{
  "num_hidden_layers": 9,
  "hidden_size": 224,
  "num_attention_heads": 4,
  "num_key_value_heads": 4,
  "head_dim": 64,
  "intermediate_size": 640,
  "vocab_size": 8192,
  "hidden_act": "gelu",
  "norm": "layernorm",
  "norm_place": "pre",
  "norm_eps": 1e-05,
  "positions": "rope",
  "rope_theta": 5160.0,
  "rope_fraction": 1.0,
  "qk_norm": false,
  "attn_scale": 0.125,
  "bias": "none",
  "tie_word_embeddings": false,
  "parallel_block": false,
  "init": "normal",
  "init_std_qkv": 0.0334,
  "init_std_o": 0.00786,
  "init_std_up": 0.0334,
  "init_std_down": 0.00786,
  "optimizer": "muon",
  "learning_rate": 0.0114,
  "lr_mult_up": 1.38,
  "lr_mult_down": 2.0,
  "beta1": 0.95,
  "lr_head": 0.00703,
  "max_grad_norm": 1.0,
  "warmup_steps": 200,
  "schedule": "wsd",
  "decay_fraction": 0.873,
  "decay_shape": "linear",
  "final_lr_fraction": 0.0,
  "batch_tokens": 65536,
  "max_seq_len": 512,
  "doc_mask": false,
  "train_tokens": 446800000,
  "max_steps": 6818,
  "dataset": "wikipedia_en"
}
MLP neurons of a small language model. Each row is named by its layer, matrix (up: input weights) and neuron, and shows model dimensions 32-95. Each number is 200 + 40 x the weight over its row's rms, rounded and kept within 0 to 999.
Before each neuron's rows is what it responds to, as a language model described it from the Wikipedia text at the highest values.

Responds to: Adjunct-opening prepositions/conjunctions. Prepositions or conjunctions that open a modifying phrase after a complete clause, often following a comma: despite, by, after, with.
L4.up523,163,189,215,237,205,164,231,241,199,166,223,193,223,122,224,175,184,188,178,177,212,202,228,150,200,208,194,208,206,232,196,237,209,159,203,293,142,206,194,158,174,225,263,226,177,219,234,178,264,312,193,202,263,163,207,191,190,169,203,208,223,221,231,199

Responds to: Mid-word name continuations. Second pieces of split words, especially surnames after Mc or O' (McCusker, O'Neal, McDonald's), plus line breaks after short biography descriptor lines.
L2.up55,267,215,199,211,177,213,264,182,206,289,208,203,233,190,215,216,197,195,133,161,218,168,220,189,149,239,174,134,161,215,189,171,258,154,149,160,229,180,191,254,219,280,209,252,260,220,204,186,209,194,239,205,200,258,167,186,165,175,203,313,222,198,130,237

Responds to: Mid-word syllable pieces. Interior syllable fragments of words split into several tokens, often vowel-ending pieces like ha, ta, ba in names (Marshal, Crenshaw, Manhattan, albatross).
L3.up525,243,228,233,196,223,244,87,192,234,193,202,243,188,203,220,276,151,164,292,178,302,235,141,213,229,243,145,157,230,284,261,198,216,210,163,190,130,141,133,124,191,126,212,213,208,203,211,227,240,214,233,168,283,173,159,241,172,176,196,238,195,229,171,222

Responds to: Clause boundary connectives. Punctuation and connectives that close one clause and open the next, such as commas, periods, semicolons, and words like as, while, where, whom, with, although.
L3.up478,218,106,191,178,213,235,128,313,243,181,226,192,115,140,171,221,125,168,206,228,177,239,242,195,165,173,189,194,196,237,249,254,214,152,201,236,224,185,198,143,264,243,198,266,218,237,177,185,301,189,184,226,234,155,245,195,229,213,236,164,169,238,199,217

Responds to: Binary conjunctions and separators. Fires on "and", commas, semicolons and dashes joining paired terms in headings, role descriptors and table headers, e.g. footballer and manager, Signs and symptoms.
L3.up390,243,160,274,202,207,215,219,198,154,196,178,141,214,209,269,197,217,248,182,217,162,199,163,258,189,257,227,227,139,204,279,221,258,207,127,164,164,221,163,192,163,171,185,203,178,173,193,197,221,161,183,306,81,269,194,208,171,239,227,241,214,211,192,178

Responds to: Separators after numbers. Punctuation and symbols right after a number, mainly table-cell pipes, degree and minute signs in coordinates, and periods after years.
L4.up632,184,215,186,251,170,268,197,203,191,208,232,214,210,158,255,119,236,148,269,199,249,167,186,210,215,194,186,154,190,196,233,163,99,167,194,259,184,125,138,181,223,185,191,174,79,165,192,170,181,243,182,255,156,144,210,178,235,226,204,220,152,213,245,219

Responds to: Compound modifier continuation. Hyphens and similar connectors inside multiword modifiers before a noun, e.g. small-molecule, African-American, right-wing, politically charged, operational and financial.
L2.up293,161,146,249,139,205,193,171,141,180,269,264,172,205,55,219,162,196,170,229,188,152,178,194,222,159,110,216,200,209,229,212,239,188,214,174,207,263,232,238,207,176,255,248,234,175,200,162,172,158,200,148,173,213,268,163,208,218,177,181,105,272,204,158,232

Responds to: Clause-opening connectives. Words that open a subordinate clause, mostly relative where, which, who, that, plus when, until, although, and the closing = of article-title headings.
L2.up201,193,228,198,138,173,285,145,222,289,209,250,208,196,142,271,237,150,225,171,237,187,204,170,155,176,194,272,259,218,182,151,215,184,285,208,229,146,172,131,179,227,169,247,246,176,161,205,156,166,221,250,233,231,172,178,148,207,195,246,109,154,124,168,220

Responds to: Before upcoming proper names. Fires on tokens just before a name starts, chiefly the blank line after a Wikipedia short description ("American baseball player (born 1954)", "Species of beetle"), also by, to, city of.
L2.up418,240,220,219,203,185,118,260,235,139,242,248,219,245,226,173,215,138,178,218,168,287,174,212,242,159,121,203,203,176,202,205,189,261,211,139,281,191,185,204,160,211,289,215,228,195,219,223,253,159,255,222,158,185,214,216,134,174,226,142,229,175,202,226,241

Responds to: Clause and date connectors. Commas and connectives that continue a sentence mid-flow, chiefly the comma between day and year in dates (October 13, 1904), plus while, but, However.
L2.up274,167,115,185,188,203,173,208,177,259,164,227,191,160,218,279,219,219,179,223,199,275,160,221,167,247,201,165,308,232,194,227,186,139,191,164,198,208,231,252,94,169,177,186,216,199,196,168,140,198,217,220,236,155,192,200,239,274,177,216,178,275,231,215,172

Responds to: City–region separator comma. The comma after a city or place name that precedes its state, province or country, as in Edmonton, Alberta, Cincinnati, Ohio, or Nairobi, Nairobi County.
L3.up187,250,168,209,99,225,160,194,199,223,307,212,135,152,225,230,191,188,240,277,196,130,245,194,281,183,184,124,202,150,147,196,245,201,252,168,224,165,165,160,126,206,188,209,170,134,231,231,180,152,231,219,162,181,255,235,227,142,178,192,157,185,179,146,247

Responds to: Numbers in data tables. First digits of numbers in tables and stat lists, often after a minus/plus sign, pipe, or opening parenthesis, such as −9.62%, (5.35), and Total column headers.
L2.up33,166,272,238,172,267,287,153,221,135,134,184,205,220,183,197,217,271,184,244,169,232,195,211,218,155,263,136,159,223,212,229,248,226,247,165,186,195,199,175,223,155,221,180,156,265,203,208,184,261,120,278,181,167,236,162,286,167,147,280,193,245,158,198,193

Responds to: Mid-word subword fragments. Short word pieces in the middle of a word split into several tokens, often names, foreign or technical words, e.g. Des-ce-ndants, aero-dy-namic, Lász-l-ó.
L2.up449,183,135,184,299,227,265,226,223,283,148,173,206,169,168,179,130,192,158,185,238,275,231,186,266,231,211,218,202,191,145,121,215,160,244,178,125,155,195,171,131,179,192,219,186,186,194,161,216,187,182,127,197,177,241,203,177,192,186,208,273,185,297,195,191

Responds to: Structured-data field tokens. Field separators and numbers in tables, URLs and stat lists, such as table pipes, the colon after https, and numbers like +22.8 or 0.
L4.up567,194,136,152,120,233,184,226,200,175,211,181,172,179,205,156,187,199,173,266,236,139,222,221,151,246,245,212,290,162,120,229,184,262,171,150,184,217,170,191,229,201,196,194,187,208,225,215,186,212,197,192,215,208,271,214,269,197,175,158,232,240,107,208,161

Responds to: Word continuations and place commas. Second pieces of split words, often in names or lists (Fra|um|ünster, fa|c|ulty, Sw|im|ming), plus commas between place names (Wuxi, Jiangsu; Washington, D.C.).
L2.up563,233,182,261,171,192,128,180,232,136,274,230,187,250,142,194,158,166,241,202,174,201,225,134,199,215,169,227,189,238,207,215,166,168,227,103,239,125,182,177,182,189,93,199,188,175,197,236,219,290,216,206,199,234,231,262,223,137,199,192,150,231,226,211,206

Responds to: Post-name boundary token. The token right after a completed proper name or list/table row, such as "Slat after", "Sacramento to", credits-line breaks, header-row newlines.
L3.up493,115,201,194,149,200,140,178,220,188,196,197,277,194,184,168,158,168,207,221,178,212,192,166,204,256,190,232,161,224,253,149,253,191,254,214,207,219,208,212,186,255,257,253,255,256,172,194,209,259,199,251,166,161,189,176,265,137,233,227,254,208,265,176,233

Responds to: Mid-word fragments. Word pieces in the middle of a longer word where the ending is predictable, such as Dun-fer-mline, De-ce-mber, ox-yg-en, co-ura-ge, also byte pieces of Korean and Chinese characters.
L4.up466,222,172,229,242,178,214,215,205,215,132,196,226,179,186,187,181,222,171,176,230,185,228,235,220,269,136,249,131,199,183,188,155,181,231,116,153,164,170,221,158,234,132,236,288,179,252,167,204,262,215,158,245,219,201,210,139,238,203,213,223,228,241,158,232

Responds to: Place-name continuation point. Commas, semicolons, hyphens or name pieces right after a place name within a location, e.g. Portland, Oregon, / Indo-Gangetic / San Francisco.
L4.up15,234,227,203,146,239,175,253,229,145,256,107,197,217,179,163,237,201,247,248,185,148,205,171,276,236,181,251,214,178,205,245,249,152,201,224,240,142,155,123,187,193,272,232,211,175,210,188,158,261,229,164,214,177,208,205,231,162,200,170,252,173,167,226,230

Responds to: Adverb suffix, adjective coordination. The -ly ending that completes an adverb (ethnically, steeply, rapidly) and the and or comma joining paired adjectives, inside a modifier before an adjective or participle.
L3.up196,207,146,199,158,226,236,283,162,214,200,200,171,174,160,309,233,207,173,171,285,250,263,178,187,170,114,240,217,193,216,222,219,239,177,143,173,285,175,209,196,242,198,173,235,148,202,220,208,238,170,225,177,233,178,228,226,287,175,187,134,214,179,195,225

Responds to: Opening quotes and hyphens. Opening quotation marks before a quoted name, title or term (called "The Master", "STOP" command), and hyphens inside compounds (half-brother, semi-final, Abdul-Jalil).
L4.up510,182,229,145,283,196,145,196,268,225,178,287,181,227,169,148,213,137,235,261,181,144,177,215,188,214,241,241,176,219,181,134,162,149,197,141,210,257,187,206,277,201,262,226,234,168,199,217,179,147,230,162,191,259,207,230,230,179,138,130,221,219,221,141,212

Responds to: Mid-word subword pieces. Inner fragments of split rare, foreign or technical words such as neurops-y-chiatry, R-ze-szów and meso-pe-lagic, plus a few predictable words like also in See also and to in according to.
L3.up322,217,240,223,195,183,257,241,208,207,213,194,204,270,153,90,216,185,242,288,193,234,198,216,251,200,193,208,234,234,264,159,157,191,298,116,195,190,159,205,166,128,285,260,261,210,189,261,191,200,250,186,264,298,187,163,196,223,179,161,263,225,221,175,209

Responds to: Start of multi-word names. First word of a multi-word proper name or noun phrase right after "the" or "a", e.g. National (Assembly, Party), United (States), International, former; weaker on first pieces of split words like exc(ess) and di(ff)erence.
L2.up354,153,186,172,259,244,300,218,214,113,210,228,195,193,167,256,228,210,154,216,220,149,160,131,219,248,236,207,168,235,197,317,188,157,212,215,240,215,219,235,236,262,161,240,144,141,140,191,176,198,152,169,134,186,225,180,216,114,119,273,92,208,227,220,183

Responds to: Role-noun continuation. Tokens right after a person or occupation noun that continue the description, such as "and", commas, plural "s", or "|" (player and coach, writers, Player |).
L2.up203,224,123,212,170,246,158,252,170,161,178,298,184,233,163,155,249,199,157,243,224,198,205,218,89,206,281,260,269,176,295,214,163,181,241,193,223,243,197,157,238,259,174,175,169,193,163,115,215,247,165,150,163,201,206,226,256,218,269,168,256,143,155,236,188

Responds to: Mid-word continuation pieces. Fires on word-internal subword pieces right after a word's opening letters, as in Pl-at-form, Sc-ar-borough, Shutt-er, St. in place names.
L4.up363,262,250,196,232,168,258,184,191,180,219,195,177,170,204,183,194,188,133,210,173,288,190,189,248,195,162,191,179,174,235,146,272,199,219,170,196,143,265,199,165,225,235,168,215,162,192,147,208,263,164,205,228,246,195,146,190,200,220,192,229,188,197,136,216

Responds to: Native-script name characters. Mid-word pieces of CJK, Cyrillic or Korean names and titles given in parentheses after a romanized form (陆…一, Мік…та, 終わりの…ラフ); weaker on English word fragments (des-c-ribes, compl-imented) and list dashes.
L4.up123,186,195,225,189,227,148,240,159,222,197,204,174,224,130,203,130,138,198,132,117,191,159,201,141,244,189,243,239,141,218,158,238,152,145,182,161,240,228,230,245,249,258,175,179,237,295,159,153,258,172,181,196,196,172,207,192,229,254,179,191,214,244,129,193

Responds to: Mid-word continuation fragments. The period after abbreviated "St" (St. Louis, St. John's), plus middle pieces inside split names and words like Pra-ha, Tou-lo-use, Bl-v-d.
L2.up89,185,138,248,207,161,244,183,217,176,218,217,182,242,206,222,168,165,186,104,223,293,272,166,198,131,128,183,207,140,300,246,184,169,170,216,226,120,245,114,144,219,184,289,214,208,187,259,206,214,215,219,162,303,174,216,216,247,234,179,167,135,153,210,221

Responds to: Clause-linking function words. Words that start a modifier or subordinate clause mid-sentence, such as when, as, that, more, commas, and adverb endings like -ly/-ally.
L4.up71,207,191,207,152,179,269,130,240,248,218,230,179,215,191,257,136,224,144,256,277,203,178,102,227,187,185,208,240,150,231,224,273,259,252,172,185,196,144,119,208,179,264,214,173,200,185,194,181,240,170,220,242,215,191,195,255,278,148,211,128,174,228,183,223

Responds to: Separators in data tables. Colons, pipes, dollar signs and "New" in tables, schedules and track lists, e.g. game times "6:30", "@ New York", "Released:".
L2.up423,272,156,165,133,168,141,187,239,210,229,188,160,190,212,197,231,221,206,216,113,240,178,175,177,215,215,231,221,184,192,228,223,191,196,194,227,293,204,170,147,242,244,139,199,170,265,239,152,300,166,195,269,182,171,163,255,187,193,236,182,230,223,234,194

Responds to: Mid-word fragments. Subword pieces inside a partly spelled word or name, such as bra-ver-y, Fe-ma-le, Nor-fo-lk, plus table pipes, semicolons and initial dots (W.).
L4.up13,221,219,230,244,116,195,169,227,194,186,197,146,225,205,149,205,190,181,120,185,157,267,164,184,243,222,238,206,186,210,229,222,191,183,237,217,207,272,166,198,255,203,298,226,166,124,173,196,130,229,225,187,172,182,151,222,213,145,228,192,166,201,203,215

Responds to: Line breaks after headings. Line breaks that end a section heading (==Life==, ==Location==) or a short description line such as "Species of beetle", just before body text.
L4.up392,135,250,189,179,209,217,124,216,147,198,261,144,279,226,192,173,178,210,107,150,223,180,235,135,178,250,173,159,208,243,208,232,244,218,199,161,252,127,193,150,199,175,178,240,163,191,213,134,210,277,169,226,210,199,152,168,152,186,123,157,235,134,210,193

Responds to: Media infobox delimiters. Separators and connectors inside structured entries about albums, films and sports, such as listing in Track listing headers, semicolons between release dates, colons in track times.
L3.up199,240,157,188,215,202,157,186,208,234,247,167,163,203,263,223,212,189,147,251,214,270,149,268,224,204,221,180,202,196,214,273,243,157,157,190,233,217,165,199,140,237,149,168,187,131,250,189,182,208,261,237,206,195,217,231,207,113,246,157,136,285,202,230,104